config.toml
num_attention_heads = 5
init_std_qkv = 0.0463
max_grad_norm = 2.0
schedule = "wsd"
batch_tokens = 16384
dataset = "wikipedia_en"
MLP neurons of a small language model. Each row is named by its layer, matrix (up: input weights) and neuron, and shows model dimensions 16-143. Each number is 128 + 32 x the weight over its row's rms, rounded and kept within 0 to 255. Numbers have three digits each.
A block is one neuron, or neurons of one layer that tend to fire together. After each block is what it responds to, as a language model described it from the Wikipedia text at the highest values.

L3.up516:112129091084155188119118088215132124087041163110101103185129117191143105087094156179109088171158103135155144128162131115110148116114129166160122156079093121194165123128179093172239141091126119113187141062116100084103155114135117084120089120123125169172106164149124130149119179117054151155141132079104100118111091154114183105117111106118082127191138162099138114111125138164099128134076
Responds to: Article-title breaks, nationality words

L4.up5:128183155157165078118093147123135155119205164094111113113109159109140161109134131103136139151129124157168108154091028116142069171127196130089155164159162138109135118160036137137114117090151092172118126133086132135074110157079146104129104158095092129130090066156125181120177125124105065120154114094115149064150173135121163097090080164100167131134121114139161165082102127141147115110160
L4.up118:188128129151156091146147118120201155137166122093097176154153121133140163103137125145143187172160137160070093175104079167131107159181119146179182109104185137123117184171142101183100123153133148109086145079154127166116131134117169151111092123108033121120090104122069157172119156086172133146122108143181117077116154126085120073155166210126130060103114120171114081119140127087101113119169
L4.up210:122167163094120162154101097155171165104165213129144124162110130104141086102179083138183107214133161119139120149155137158128140067154114140132136151158121121121098151140153160082143127088096129120162115108089125100165129129157140111158194145137159056118163133121100160132143116105109102077066171066061127166072176109135049099135140111129107163133150106139171106132137149120129114216121
L4.up449:144167151193114123126090101135121191126196151067156116054134082135175152111172158104137084137153108141163125138116111141078106117132089156101134100066131129056155137123085111119070159138063116137111092100116104161104071116130120137137113143080043145147158070152146211127144184144145110171097124149161125168140157121158106139128170095098122110207136110169149130155154188095153115157173
Responds to: Section boundary markers

L7.up367:122152160098089080123138174170129139119152132140118153130169113150134191160111142160130045163118095160129114113157197176143131097085072178117116102115155130114165135141107140103153124114092133152127106096128110121141145107145120194160118098153148117075128119064139165115100093118120085103123093106097092094108124095133110086117133129105109204094184122168151100195131105107102103134139
L7.up423:159149133133142129139103104165181119143140141135085081199162132108068127138131117140114206129165193119154084130153135126130118116075127138092139124102146058153140155177182075110175138200082125147140086089112085181128123201063155111190122163136142164117108116097144111151168126171110128138117105150120122131088108135150159145193135130086134144165179086100132125214119130099065118095149
L7.up444:136165087080126153123133137121126130052117145136138117173166116130123114121124105179111139144143109128172160119152090169130092166064141101165122125204183116149144139184107118163159142143083126104183108120129085119119098135168191111230119109137126116107130177142069092167086175109130140098141051073135127117166135095169179096103116088094089191115119140121130104092111133102113097132069
L7.up624:073143152136138092117099128127125103082094135154079157147146111204077171105147126098101116173136130127153140120179146169130116113126215165067139073123063100168133193146119175127161117113076108133161112094130122095138148116107147128090150136131149099190115131116133097088124138157119103063001144059116058152102094158158107120117091155096091125167126135163117164151086150094096090095122
Responds to: Word-final subword pieces

L3.up185:157142147074121104197131068102103150132120117142132088158168134148097140089171104092146149146131104125164075136151097150070155150138124136079124141194152172156102151159095174083160123170128135136051171147113159199145061170144143163087113093157113104108114104115169077167094142114095146157086088098174097158180149096182187156099086073116111132107139113153118076155154122134088183130115
Responds to: Mid-word subword fragments

L3.up102:140104139157150123110109066115140139142198205037087125141103170073174115143139072112072120130173204158147128112069086156159129147090122152112170114173155122091119096169109159128156157085103103159122154107107161132129140133088109097132123150131090145119087120124100185160135146103090060145163076087095119093185155119167163125116161157099133086108159091084148142161110103122131145090173
Responds to: Paragraph/section break tokens

L4.up152:176163131156188176121128106163132178106177101169130130112209074130088158122080147192171095089173100108098060126110105133114089148099121099102165145174127127131145155122117178145129190052113117134138164093103083100149155157146194156159138125168155092128167088062157121156143104077062051147140113114120151142131170133128114167127176149097110090135090113126169142176159117072108135113162
L4.up581:141136136101139138082179106177129157130080092138072124193186160162094143097130070104136094115175158152124164138148149122120109126103108099178094148110154122074143104132085067156163112141120183162161114143056146126118164170152123146101091109065120159133115159109112167148156051121157075104195112127168175119086147181167088127146146130070092139084175099047095159144084142134146116168145
L4.up612:171096120091129177119146131140156105160132120097095104155148119175140094107184150170132140124164112141151140155099105181140098205178163127093119164186176112098171117109140143125130140091138122175135128133132159142078066122152150107106140086108118127161153119127119083058140059170128092113112152136186104077185124161110144141175080096137145165120183089106094092062180124136114117139143
L4.up626:184124168131170154173172124155151103098170172112168148115173120134102100076089103214117081154162140149111085120121167156074137129145120151132136197106124139145168138163103134097144108163167185185124127144160109087109157101104118088146096122133115143097130124117138134110115102141080096137132146149113174082178113164164104125102173147100150148131084171061092129186175114114099115077176
Responds to: Mid-word completion pieces

L3.up142:123106152074129139117144117103062131146149095148178128188151121126156130164089122126105097122153079124208128087115154066132109112104125117125073119129134120120142047153137154076152184157163157094221108127126124122122128067158164092131057154136172116122136159136153083109100066066100164113131117099072123145140145060122081186203153076073164100143117129120190144110174195122173136167135
Responds to: Mid-word "op" fragment

L7.up98:164139134141160139091154108160110065092165117155156115106126091133096108098184163116114108098083098172148135123088146139133114156161142100122159135073187145102118124121124102061079091157138155120108110156164173087078074111146129086173147056044111062155122099080093137134111114175158116157173184117126167121158094096110117092134110084121117165082123139053053095147177131103158162162156
L7.up148:158145062126126113199129097154173047121170130124178122177148158177143166117133104089164154165143135171113155138146156157145099193159192157110105125135146125153131118136145141114123158111106095102150125095145136106151103110118117176121114086098138061121054132064094115180079094107116108169084167173149117138131107093095138118079123118147142142132129175105113150127139114088157154138202
L7.up177:110114125087132089168072073172094105140129116129082133147169149154152124103094130077055142104143117164170099166069098108126121168090183142068114114134103172198152047101107141081109147129143123082130064135194162116131098146134117092188134134131084096152138135076088138161110140134175127095172166148167182111148069133141122094091167123111114188143095157074099123127204146072109154141194
L7.up605:149136098112147136149156141154102065111076071166118103152168134132086130122092101119109126108134112088160150086191136180114075163078157121145122106127122116087144121143167147143079176065079168160167112126165104106124160109156174090170168157101083107137194097117036118095180133150136130164157147095171159103121174101138095136200076075140125135144137161107160139141082137102123158167166
Responds to: Split-verb inflection endings

L7.up70:138073165173127153136132179065140152114166130108111086091127078101101127199215072157119149171147116064140119146115101113155090098168116149123128180136064087143083123088061167073210114149121107175128137106119136100111100109127111132213107107190095163120107100127190122122153083138081110122168120093137131153145164155142164096138141109142068185133129100145140139115148119102104145162115
L7.up138:095117183148063137201146121053081143162135206108132097128112195117122156133117147133104099148115135113121089107133144077146153080075124126158165153095135154121144122090135125095115169106142100164180149075149189140193152142167101150128058154136132120153060112130095064090166116113116124093142115098109093171121134126117118170094131145137157093140182144078148146158097127099067176120184
L7.up436:108112169114133168098111090075146124130183110118103081130121122158101139137161123136154124126102142126127154157179125048087119168132142191110139178153102123138104123146108164092156146108043097161173147118127053087153149100135088147163145123123127169123095147147125115142186094156112073096048182160136138103184114164152076104113108177085072158128153121135083080232099076122136165144113
L7.up457:099152161119146120077133124120105144139140140090146103145114079170107129122124072123113081190067122117148124169134118094118113163086148148120093123105141226162095142123146196100118152197116170107193082144162156109069089152095097113163120131155074159144173105084145160150154148109144178151151133066072147125157143135150128145151134162079160194086118130118102111116179083129114140177128
Responds to: Paragraph-ending punctuation

L7.up34:119091086111110159160113157090149110120100119145148130099113054129131099168176088135104057177109168129101057101192106133138106174072060080118124102146132195127108164087134193098111151138115171119118118099154110122180132078113068162169158136149112114140074141077066128137151095108129085129155210074097147192131147120166092142150118139160108138079100137147093135174114113128136114098151
L7.up37:106142144148157090145208220124112099139110102132242123118093098100124113112135120186169133135123152151162109137098156152097111079109121122137201119112159156074138155143116093076092107101122072071130124115128138091142159148058139102124101100164117109083145171090116116141158204127160091083091148184154128134125177103187104133140134137113150143112129070108105087173129101124118128170156
L7.up400:113148173115128089186115103095153118111102107111177128082093144107106104143142096139137151101129189136216125120152137123070080139164125123155057106096108155088119175122140117142147103156111134104080076168096184155158188073110114135189133154114116125125060201107112108096150211130110171102116123160134098104093152121138134108161092091167142103184162057141087101125054138102135123125200
L7.up415:128125150143151146123114152083125146131137089083130100119143183140096097113143105165154126112133168094137140164096178141117078152128162115118072150147172170116139119109119107093160163155083115139071137098083249093188144147064145112078146206179126137088135155152038087128151118124153145163186167100143167158136166154142102098103127169149049136054104123137104144154141099103124108134153
Responds to: Mid-word r fragments

L3.up48:129146128115180104103122128164135158137100070086166140122130165105098142133090155161077112107120166121107101108096135157122087158120142155113089115138076130143146108074152083094098085133152073141138138126215105130130102168112176159114105125110116114123124165134094158121148155140202140115151106099124061061187136151125174079113154158109111157126110147115070172169100141094139136129169
Responds to: Mid-word vowel subword pieces

L3.up538:179113135130145110149103143205187174121132108128162149152153120112079110107096140229156092203126155094130122150127145125190138143088160161123104174154082059150161086143116107133136167178119109142171130137123114137123112135082101137109105129118123203140124086087126165223177139119110148110165124154142159079139080124090087126125150097123136133179096122125090093151091128134169135097120
Responds to: Word-final pieces, country codes

L4.up281:139149092152127124164050135071176187106113148174108109086148107152091134098111140109092138170210133156100133067149103149101087108127169077103139101124191103111130122155062157168152116070112129100082123130155156155125148135067149113094128071139181115137143110063119168106135173147097140139137102084167176106177076117178196131134147105132136155154173138191164153202117168128118133126134
L4.up393:172098157157140137172075151122110186184095105120101148103068104182169108112142126084132183121088123146130148165115100095164052113114127097122195107155143108124161165103098153067111133140135069128121099097170160093161154171072061086113142085136148145093156071074076165107134126115146177140141126137118117119207112088106190115127102067070142139121103206148134151098144102110150164085121
L4.up406:139131113161140136127164104099104192122152100111163098115123102123163143125067146092119181167179163221123067149120136089152081150086132133098103159087111095162116171131128129127164147111085070128133152106141148113134173137135139199154117082165135112180103084146114170136123167113108193119110064132115121168075082130116191171149152163131114122091140102132138136128107153042178128121113
L4.up583:096137142094165137183157105108122100131102091161142141121122112108100132091121102184170118117105097110174151062141100158136157096116064196161190115053124142099100085115105150132177101077124127125130181122157101118167145110131129100127102063107173137134101116125111136119159155123113200138186099101077045148130175177153169165131069115128113109126146162106109140159141209076143161160166
Responds to: Word-final pieces completing names

L4.up216:148120169078125109142103130087136138122148061182162106164107155185174128180135134172120132090111072146126104090118163057192132130102086157139066162096162110138138075137182133146120119171066189144081125128134129092177125091109115127091154156157108139130144127112149126120124091174129115150130150201127150120119098146121116166119087169106085008086100171124170104110122134103098142089132
L4.up243:162096151152143120107177116109155134165123075131125182159066185099118131113103087151148118092069094144125142118122129162175092121117134105083144116080185152105157140123136133161097196175150166114081200100122107032156089115138130102101165133099129122141151108093094090114180114066112154143126150155116139128122142084109110153140108140133141119174114158173147141149111126200069133136090
L4.up323:140118225127101080113119132159096133107096090124124124160114181136139158140171133164171155090070127086110137095149119209198146137143086122101086163167119114116137116085147087093096107124071160091093125109140150144167181108178136104078148111131145131138084100075154144136152106137123115082128216085158098174101137110092134138125141141153138125172102165145116160109096133141100141146121
L4.up633:162099116071142160087152138072139145145087087155148161139065158105174140128108116186112148108069141143137154142163149160160136153128091079076130146032138137185108119126164175095113217115138113118104142122094144077075139124125180157160164172134084118138176112090142134146130154106080095145103149138089121114099069074127147081139130118146070073117129128150178117094120143153113171159153
Responds to: Word-piece after initial letter

L4.up187:134114226100185124148142090097147171150124179167114154157131087155097103146074110114121120117152048156082060125144194117125115108095183136151120135125119138083155148085152114137102176068102097162144104119107076142152135078156114110079146104140105108160160131102084143119183130127082134165160171092154156126146083134184172133127126172140134151114141173105106099129155126142145137108173
L4.up306:160144146145081148106134078107109191102103129137202119159180118121140160050162117141109119129139117142128094135165121089177097133120132110108156140127176130087203142110087143118213108112150116165144104137095165110073089176154112098115095136204121012126165146117117148117113154166133154158183088181125109121156119150144168113192168140102106106096105093076116122095124099127079161113169
L4.up367:207119165102130080160090162107106135146082062198177121137154144138127116209123144099062144171096108097071040077110156148144080162151143129152124116146155128105089114092133132112145107149130177122105139132094108150159140116125114126114121142170082148159171132089132197147139155024140095155171133121150156107166115152155174120154141082174077109139112131065109165168115122098126135149131
L4.up391:108072171118176111143110102096119126117118136098145200121160116137129141126110098103177139121100166148109065111113156131141109151168163140176163182137168135094152096157127116107117120126157148159121149068116166033171113084093170124100091161157165062139082136124098074098072091120089117172185134080107150097152146205101155136145091164142134047089087110135070186089121117128133178137144
Responds to: Word-final "-er" fragments

L4.up78:160043087180119162153096082145160143058130152099140133119149096159050101113107204160101138126191116167149134054154112124135140139093117158154155178101061152040134120162112128148132122093096142099131101082120169145181080180110139071157138139121135162155127117108099114075127117107128124064134124159149126101160100120101163117098133135091148102191176145078101148136105139128117126092105
L4.up132:128099132132074159145077077158182198136134109116127113130104124136066101188095149156124110155186102126174105148170139130107087065129133161173117111116091097100185117161083116095173152119111152128121143082132121111094136125162154121105120196183134114084081097120177169088163172104146156153109174136169169074143140152161161109098115123079132079131159070151108072184103121190143112106113
L4.up478:166131135154076142101094095171089187084125124178177119163086158084107118161160158098069148175174122144146150164185185131137072085167163135124072148103153167092197159101145105170154138141132111051082110109084112105135155138120150110103122097109143181166105122165125161112152107123093067139118166122132132134142082144150096042108142137110088163153174143099130127130076093143100091110130
L4.up513:129183118151135117134160160140088156121111037147141132166081134065070146164150127201177140133141121134111113113116170189114168148147115064145131165108158149083173105106131091078112120115124134123152103022075057131123117121132121102120048118172108163091118186123141133128123086100130099131207110102142159077164096151144148142150172153159161123084116150143050106125095115094137079139088
Responds to: Acronym-final letter tokens